From a checkpoint of a small transformer trained on Wikipedia: width 192, 4.92M parameters.
MLP neurons of a small language model. Each row is named by its layer, matrix (gate and up: input weights) and neuron, and shows model dimensions 0-191. Each number is 128 + 24 x the weight over its row's rms, rounded and kept within 0 to 255. Numbers have three digits each. A neuron's up and down rows have the sign that makes its largest values positive.
After each neuron's rows, "fires in" lists the words (lower case) most often at its 100 highest values on Wikipedia text that the model never trained on. A number after a token or word is its count.

L6.gate135:141147123129073133167123148149127103122144180107162104097139156136129092101108133130118089131127138111109163144119161138160155103152173127114152092165105085149105095182119146139135136135130123143157117168127118115117091149132132106113137149120103138108159134142151135170075126099133134107135119140105157083077164105105111178141135154156123117142129098107123130117160114106145121083165140158133130140107131113127108116099174140129113128105101119186154109061121136121147111131096127149117136126138056127159120115110119172112126106117120152145110126083118109111136075162136157124
L6.up135:136116124160139131083106131140157146080150148152131143116127153117131155145106140159152116097072178096122137165140098182144131124123134131122112094136159113130101094105123101141122142072098124102148148090140136108112161088093143166110153120137033140114143123133088122151124172144128136129162156123135092096153137171105142116099136147151116103157148134130119125118104156158084112115129158124137096140116145138121138095144146115120116126125145163152071124116132130143171118179142165120115130159125166106101179123123107153156125121110099131121130147128141159177133163103119146137
fires in: "used" 19, "these" 15, "bronze" 8, "use" 6, "uses" 5, "users" 4

L6.gate323:113141147136138114116097099156133142124110109080104154107142133112124192178138135145133149126110130119100115163132102132140113154117146122131110083115133142092134148082118072115117111093150102147107126167114178100111105083108104131149147160126111111098109145183141098165121156149105104082126159119098126128137110126146111059147132124135149120129137112136144117128169161149114116128086111148102168136122124155080117095104131153127156138158120105124158160117120144109138125141137149100149129091122103129098077127113104154174110143124113129077154090140064119179142121108143132127
L6.up323:111132121159116114099095128127186124145100077090109126142133171146128111152140183085163108114098094129094089122128145157110094140127120144130154102120152128145094130136072147106093109114142127128120158133187148114095117088098152151128147108142138124097104134147151134155162088172157101120082141133131108163123104183147084107121128104124117145140122159164097083120109171142142152083116160116141177123128109098106138113106144120121134114163140091135144147144126157093087114128134162096169138124162111094159117117121125124123119143125146157141125120091124162135106136116132140115
fires in: "that" 53, "when" 13, "although" 10, "if" 8, "because" 4

L6.gate437:089107159129123116118131157115139121127118145123156116129128186094105130134132142119119151116146142159105078145167115139109141168126089149153179125148125108123131142090158146153090085142148177155099135117154074140132139121118115119134102133133115132107102155144137098114128112147106163068127122177091130146099136168151138117111125110153142167168173130120110127121129126156117158136086100078134135142117116123093073169112122142120120168172094117103124141130132125131108147169145106060170145150153106157128106130115151116124138148138067110137147130112112160120128170137155096133
L6.up437:089167119189140105126063137154117133116082146067165105126126125091073145123120094124156107127140135119130145122109099131121120169124132137166126116088157137135160111117143133147079130166165102151128116155128152136134169154108119135144104105148155104082100123151128058156139117140116129122161143141117114105145110126131153088084135106132128130102130132074117108106131081147132167126109090067108141135127170099088075132126106114157105120143105150100127114121122139123136110151134164103123142110164135150105129097118127142136115148103096109090128124133102160107136139131152128152
fires in: "that" 25, "when" 19, "although" 10, "which" 9, "because" 8

L6.gate163:115110133122109111115102169149136149123130121096124145127170110151101124138130162132172159085162098146119095106085101121139152151133103139151109125079156105121134128147159094115135130135183059158150130123108115158121104115139167103106126126131082139148124116125154179139138113115137130144150131126139137197087129122154121161131121111112116058162141120174125098166106131141155094127112115136124140144095146123084068081107116133068107127112155118120133151133103137158112143115090133151119144125089132122130136115153128170120176118144115152153114117113106157126165135106116155107
L6.up163:157121130142108130147156061127161129124101098107079137127122127123146149154129143093176103106155152160153149107154134126134063105144189150136132144112122126127120117115147130109140110130122126129162159103101160118122159081146120098162153092127132142141120146121072098096150143128138140145090146131110111161109176123177152127094107129176097126111128105152142148108105145139142105114126147116131126138073133129155151097108087175165124175147151111172133098116164142127150101122107120108118163122107095121140101150119102081149101095119111119145102095135140138095160138114150118095
fires in: "two" 29, "of" 18, "these" 16, "other" 7, "four" 7, "some" 5

L7.gate289:092114137128125130119137136109093141138112119078131105119171112126124123098132146122128107189135125153139102151119102112160159154117149172167111123099101147107101129102120137127158130177157116117149136114107149115106134117142110103139130098107158142139092118128097058114100150140077097142136135148144138135144151114139105132123165157138092105148088161143147104165131174119116115130144108112164178130098167142157167144117094163148104114134116117153132070120111138210127116119130090122111172141149130094147080122139108150126137131117176094117153170116104142142104144163130125125
L7.up289:128132181114108167126135078100110124138121141143169152131133153075153097129133134145127133111139132127124085142132126121120126145115142138116138144085123135127177095105131126100082126113121110142138101109134116134152109141151146073152141141096136145113128152133123132121120109147086130132121171125102131134120092136105161077089125121154115156069094153161152181140059169132117117161132114098104099120116164104119134140118117132084165086147100182144114142136108135103114122147133140113150137125128122083081132097153092109128122119140122164197106143125114125108078116128159122174
fires in: "two" 25, "three" 14, "several" 12, "six" 7, "four" 6, "five" 5

L7.gate387:093143121134135106133108158135138136124147119130117169118167103171115153107151080132107129134113164172103094130112119122112127172131114177138168152120100151105115110093142126144118160081129112121117145158152164118111129126139125102104096158151155165124104130095126088129135111095127146109123151143158117142112133093160124094139141131122135152127146118118107103105119116092143141118127158157164157121109111101170156128095123123101108123137176103142078150118107129138191159170119151151143144153113095132132094136181170154091106122100084121133140099204132089111147120106092110111
L7.up387:147138131113117125143139138097119144143141151098126135171099117163118137125126094176151152082125131139101110128125113134085120099105113162119129153112122139153097124127151119153150115106106148114097130146123152139124150120096106093136125111165136170139073146114146144161146153138128169168134120101148119154113122135125109125143129068134122144130116106158109145093145109100127152099159144123143098093156134126139108073130175063104132088141124112155146192093153137130142175129066110150135137099150118094147132140096121068126128117147100161127078098147150090070136144119131149137
fires in: "and" 26, "december" 14, "he" 9, "republican" 8, "a" 6, "october" 6

L4.gate248:121137151149162101066116136168142135122106122089126162115129198138101146141125120121131102125114129187145164151163127108124144125141135189138107131119172124126117145150159112127120169107125093147076187136146121109123112102065102136140138148083105156118095104159171129132115144140129139149149142118094096099130118145153127086126135091130149126159099092152116101140180148133160127129094150115143121136141139131132108144146137098109126109104109156105142146161153164151129077152106132110119127151124110128102081109120138160102098161165141117083114102161140131151098138137116146133
L4.up248:124157108152148133090118147106160135139127095093107137062104167132092179135120140102088099101103125107138125141135137133125144137107109126104127100142154083133138133142169089134109185129106130142136153157126119135127087148107105130119166145138098152160121138137138150129123143152092157165135143145131080084139134154124136057096149115148129120103093101099123087127176116145146108097076131130163152150148146110169117112169103122084147125120119095128149160141144161116135090127128142079122150127135117118107115103064126124107095132102090129089163121108140122133116137101119151138
fires in: "while" 26, "but" 24, "however" 18, "although" 10, "when" 8, "though" 6

L6.gate444:146113198102114095115134079117149114129140131114151116111136153127137090100109142073140117103118109131144115109102182131152118163092137147104156086152127181141098104114108141130133140145115092090131147147131109136177125183166110120084121136128117135158118130096136150154136154142124122144136090124112093096103140110167116119113142099146103130128120128083179183178150118160121168130107117137114134157139134133135095116137170178103161096099152113126130137099084135153137105135106110122155146136150153100123118104118139114116142180164130143124130130167113094116138086139100113154
L6.up444:108117110120103090111105103130150132104093107151144126108149133099113162121182127089153123141128161156130138163165116171135091101110126106106113114131140170118132060124115145120129146106066158086176109122136063124125150178123128123125187122127106137169116093173129147139114174147149133150129113086143152118134143135131114168127146115098095106119115094118100162096138107092132139077131131110128124118151108092084160130132127131128157132097117126118099129126118139182106162136118114162123121107088168106152137128145117150138116150121134118157122130084114143154122117148140175100
fires in: "first" 45, "american" 11, "which" 8, "arts" 4

L9.gate335:141163149106145076153118183132159125154182159134187189121111132104121150129138131129082127149140156145134111115105099140092106137170130117119121127133104145092146115176141108100129141077129098145131122156123134144145130151154146140115142132126111113123138154142132125164100111109141115103119145167126140086142127117152116113117125143148081073108157160143131097122099119103116160169130134123123151132111084130107171122106143165117133097078112146169155170143098164163131096159161124140121138119112092148156142140118184108115146145086143121116140161108110100093139155121155098101
L9.up335:122143178086129083137130179141121163099134135104143120117111099137126108068120132123110094152167160122127134112152176118099087081129105149152112092146143088109129138159136111107143139087131145161091130168123164116126114112129116147129171094113113137077155177116105159082126137126194167088128127119108107114154176168101126115106118115151136127156161141146132117130169122140109132120128096128164150121168108131165175133129138123130173132091077161126109150112092115162124106169173142141148136133133141119129128123137170139133131120112125144149114132139115145118150122132136135158
fires in: "as" 61, "used" 4

L9.gate509:095132128124141131115094131138150117124110114135118111085088126133126141129149139112224111140128147098141150163136113136097155112162118110084079077110149094143129158153114131118131111101113169114127135130102126099095149096102117142110108100145107136153135125100125101133136153113085140105112133108147092100168143161154118136137126130159117085194119141119092116152133124141106121151140117119146142112130125100103157057131133140121152106079150099132140139114151140156131123138082151122100136138086125110101128115151113123124167141121168165132164128154077122139080102096171103094
L9.up509:156086134136067156110134114058161123139136159121113152107158083149148147149116116141107127146127113149103164156157124108106145096166110133112123159121128150101105119139162151120152133114142112124157131116119125155107144074163128151115122140098100095101142148149126091146186118137156129165104091124188106121096173136121118121145152142130087158160092117150086141110143136093149120118160132124139070146145105103106130089160147144118130139118162155115161136116100101108097129115129124115155152127112152147132133089088169147121156158171104137149157141119147101115154138094130140103
fires in: "in" 48, "of" 5

L4.gate41:085156125138153131117074152155127110170136154138156119131102147109140172090106123120135130128145172141138177162090121118103151149134116092106127124089135125130127120133135130108151134139090132103123159143172114199154121118127138117085133183090152129098107150141128124140161119125158127139097118083095104112121132146152128106150146173109135130112123128142080139120120090146166121111140111186092141098155082154116126094099151158098120139136132158103103151141129123137136067151080132152173126164154151136119079150078131152149134128115146114147141154154131140124123094104137120122
L4.up41:105136141128123120086145156108141120121125083111156140126111145090114084164133144112134112093142096107100156127138127121128162151094108133086141108178139180134084127136129119111152150152147165159150117105154100144133104153093133169145147102091076151115096092135148156141121152147075117084179154131153084101163142126147115122110118116155138102134106125151160108122170112097132165096123101118177116117138133151074097170146135109081122126156091128146089106145160147106115154119128138104134116130108122126109116138095122131131145153166119172121117121119121092105134149095148148160
fires in: "this" 21, "however" 19, "public" 12, "although" 10, "butler" 4, "while" 4

L6.gate127:094158143181117158136090107153131104104111079147163141134095153105123129156129184087102158115115086146119144127098157099120099129124099119118142140118151128164169163133161149097145164128123162148092146122146091177125127170183145112134109096144098095086125113128139126127147146115091073142134134104162133139097143086101129123109108125129129126105119076099174117140152136116116119111159142153119151123100129133095113154161122124113144164156134125112147084074098166129142156134110103115105167120137137166138155114156100103132148122143084112126113151140109125137158139130136128096
L6.up127:136136109113095158146125075134148126110084111131114177093121156129130127107093145094108109175111136147076168122137121111144144109127140090113140108162163146102194116097140136115158136175146120129141130112091118108158091120141124138140149126112121128088104124159159147158136133153108140140146156142146127163126123107077113096158117137124086093147148145108104181102130115121144083133130135173125121114110101136122141104150085115116144158120133100087167124123121142141105115087097130128157132127125155137129104163132163213159139154117113110088146142156147122147156149082145118121
fires in: "2020" 20, "2022" 19, "2024" 16, "2023" 15, "2021" 14

L6.gate489:113127157108165139127085117134124142180134086143106090106127079119146092108120090181127138144175083159131130121130157113099131165125082168150071132111154114165163097132151103159164146109092119129158161116121149086110153105134130129107132110118095174118114120125167102148116142155085148129125139103110147130119163149140175096161148130119104128081150121120134137156133132111105094152135173117134156128134157149096156148138118150145168116153129136158112150102129143128079158102129129157163127100102140130122164142127150128154100122146119130108137155113083106114090152118124106147
L6.up489:189159099151132117128165164103135123124139112094135115109150109120099142120137124129136128184098134183122129116120145136113128089141148124129123125131152163085129129128078109123104131125107147136116139114148166126105165142126111138147095152085144110098134148138101131114150108113105181093102150193115103111099159125107108163089170133153128158145108145150132092180102146149128132106126099054156073147095139143127149123138109116114140142130151103151112120143132133155114145119116067121112115143122133106109121113136117135143150153108118061172153103120150119139175117157084145122
fires in: "of" 24, "including" 17, "between" 13, "since" 10, "include" 9, "among" 9

L9.gate93:146098142108109094109158142115102136136093130099142136188144074118111133135136133133164128099136102143184145114135109104069092148172151178095126138121161142133179149161137121126135145164145145128123140088131145137106149119140094128163140135147142163104109103126151084134162130131119133122115137107130107147100116134110112121167150118111110106126118152164138112113152167139137157138106118106091142123073143129122156087103083134156123120122098133096116102153148128146098168131117167129145170129150116137141157157166085120122158082107097121125172131095081172089101106144130111133
L9.up93:075109123110155149111140082106114132100119141119118102128150141091137121135126099119102160109114074145117137113114119130105109143150137180095096148098117118144090107217139118115118165099098117091160106115136131150098151108122133142169108123124116098118113140106119116102125070128164127094129158122099130146135157125150095155088184124145108123138101144120152097098078152173135144127160122104125090136135162116132150093166130141107115164104139085132104138101136140142098093132160127125101127113100141110099091129165118109142153117104106116102101136093104115122135093154114088150
fires in: "two" 28, "three" 17, "several" 12, "of" 11, "four" 5, "various" 5

L4.gate171:129142122168117137126149105138140121132129104155156111115111137144166172122134155118081092185147107164118113115105154142161102132134118148096154137147124157101141102106099171119148100121090083152142098128088103158140159163132160130178114118106096141097128142148153126122091136175127116107159169182142127085081104108108093119144126104142134105147172139117129150143114101131140142113140131126137167123144133092106148173116110078094144174122150166104130131122124170111133123154122079123096163156132134167089146124114130157128129137111166116164146106110128117143144118089150108103
L4.up171:154139138091162138162133138109141111192152112145116118103153128100119127203121180127128107146127159102102141118137121110137145116096132095146165129143133128120161161114124143132109147116118134120109109146147145116108161107119122118080115098106133136160079135129156119119093115162156111124149181150120108131176115138111171119127124123094114106136117132124137163160140135083168171138103077100103141170136112127072127142123155157127146170108109120140168081151099135141146121121117121156162132106148091093159145119130133099129130174136132177152124159112151120131119155083098107087
fires in: "2022" 14, "2020" 13, "2023" 12, "2021" 10, "2024" 9, "modern" 7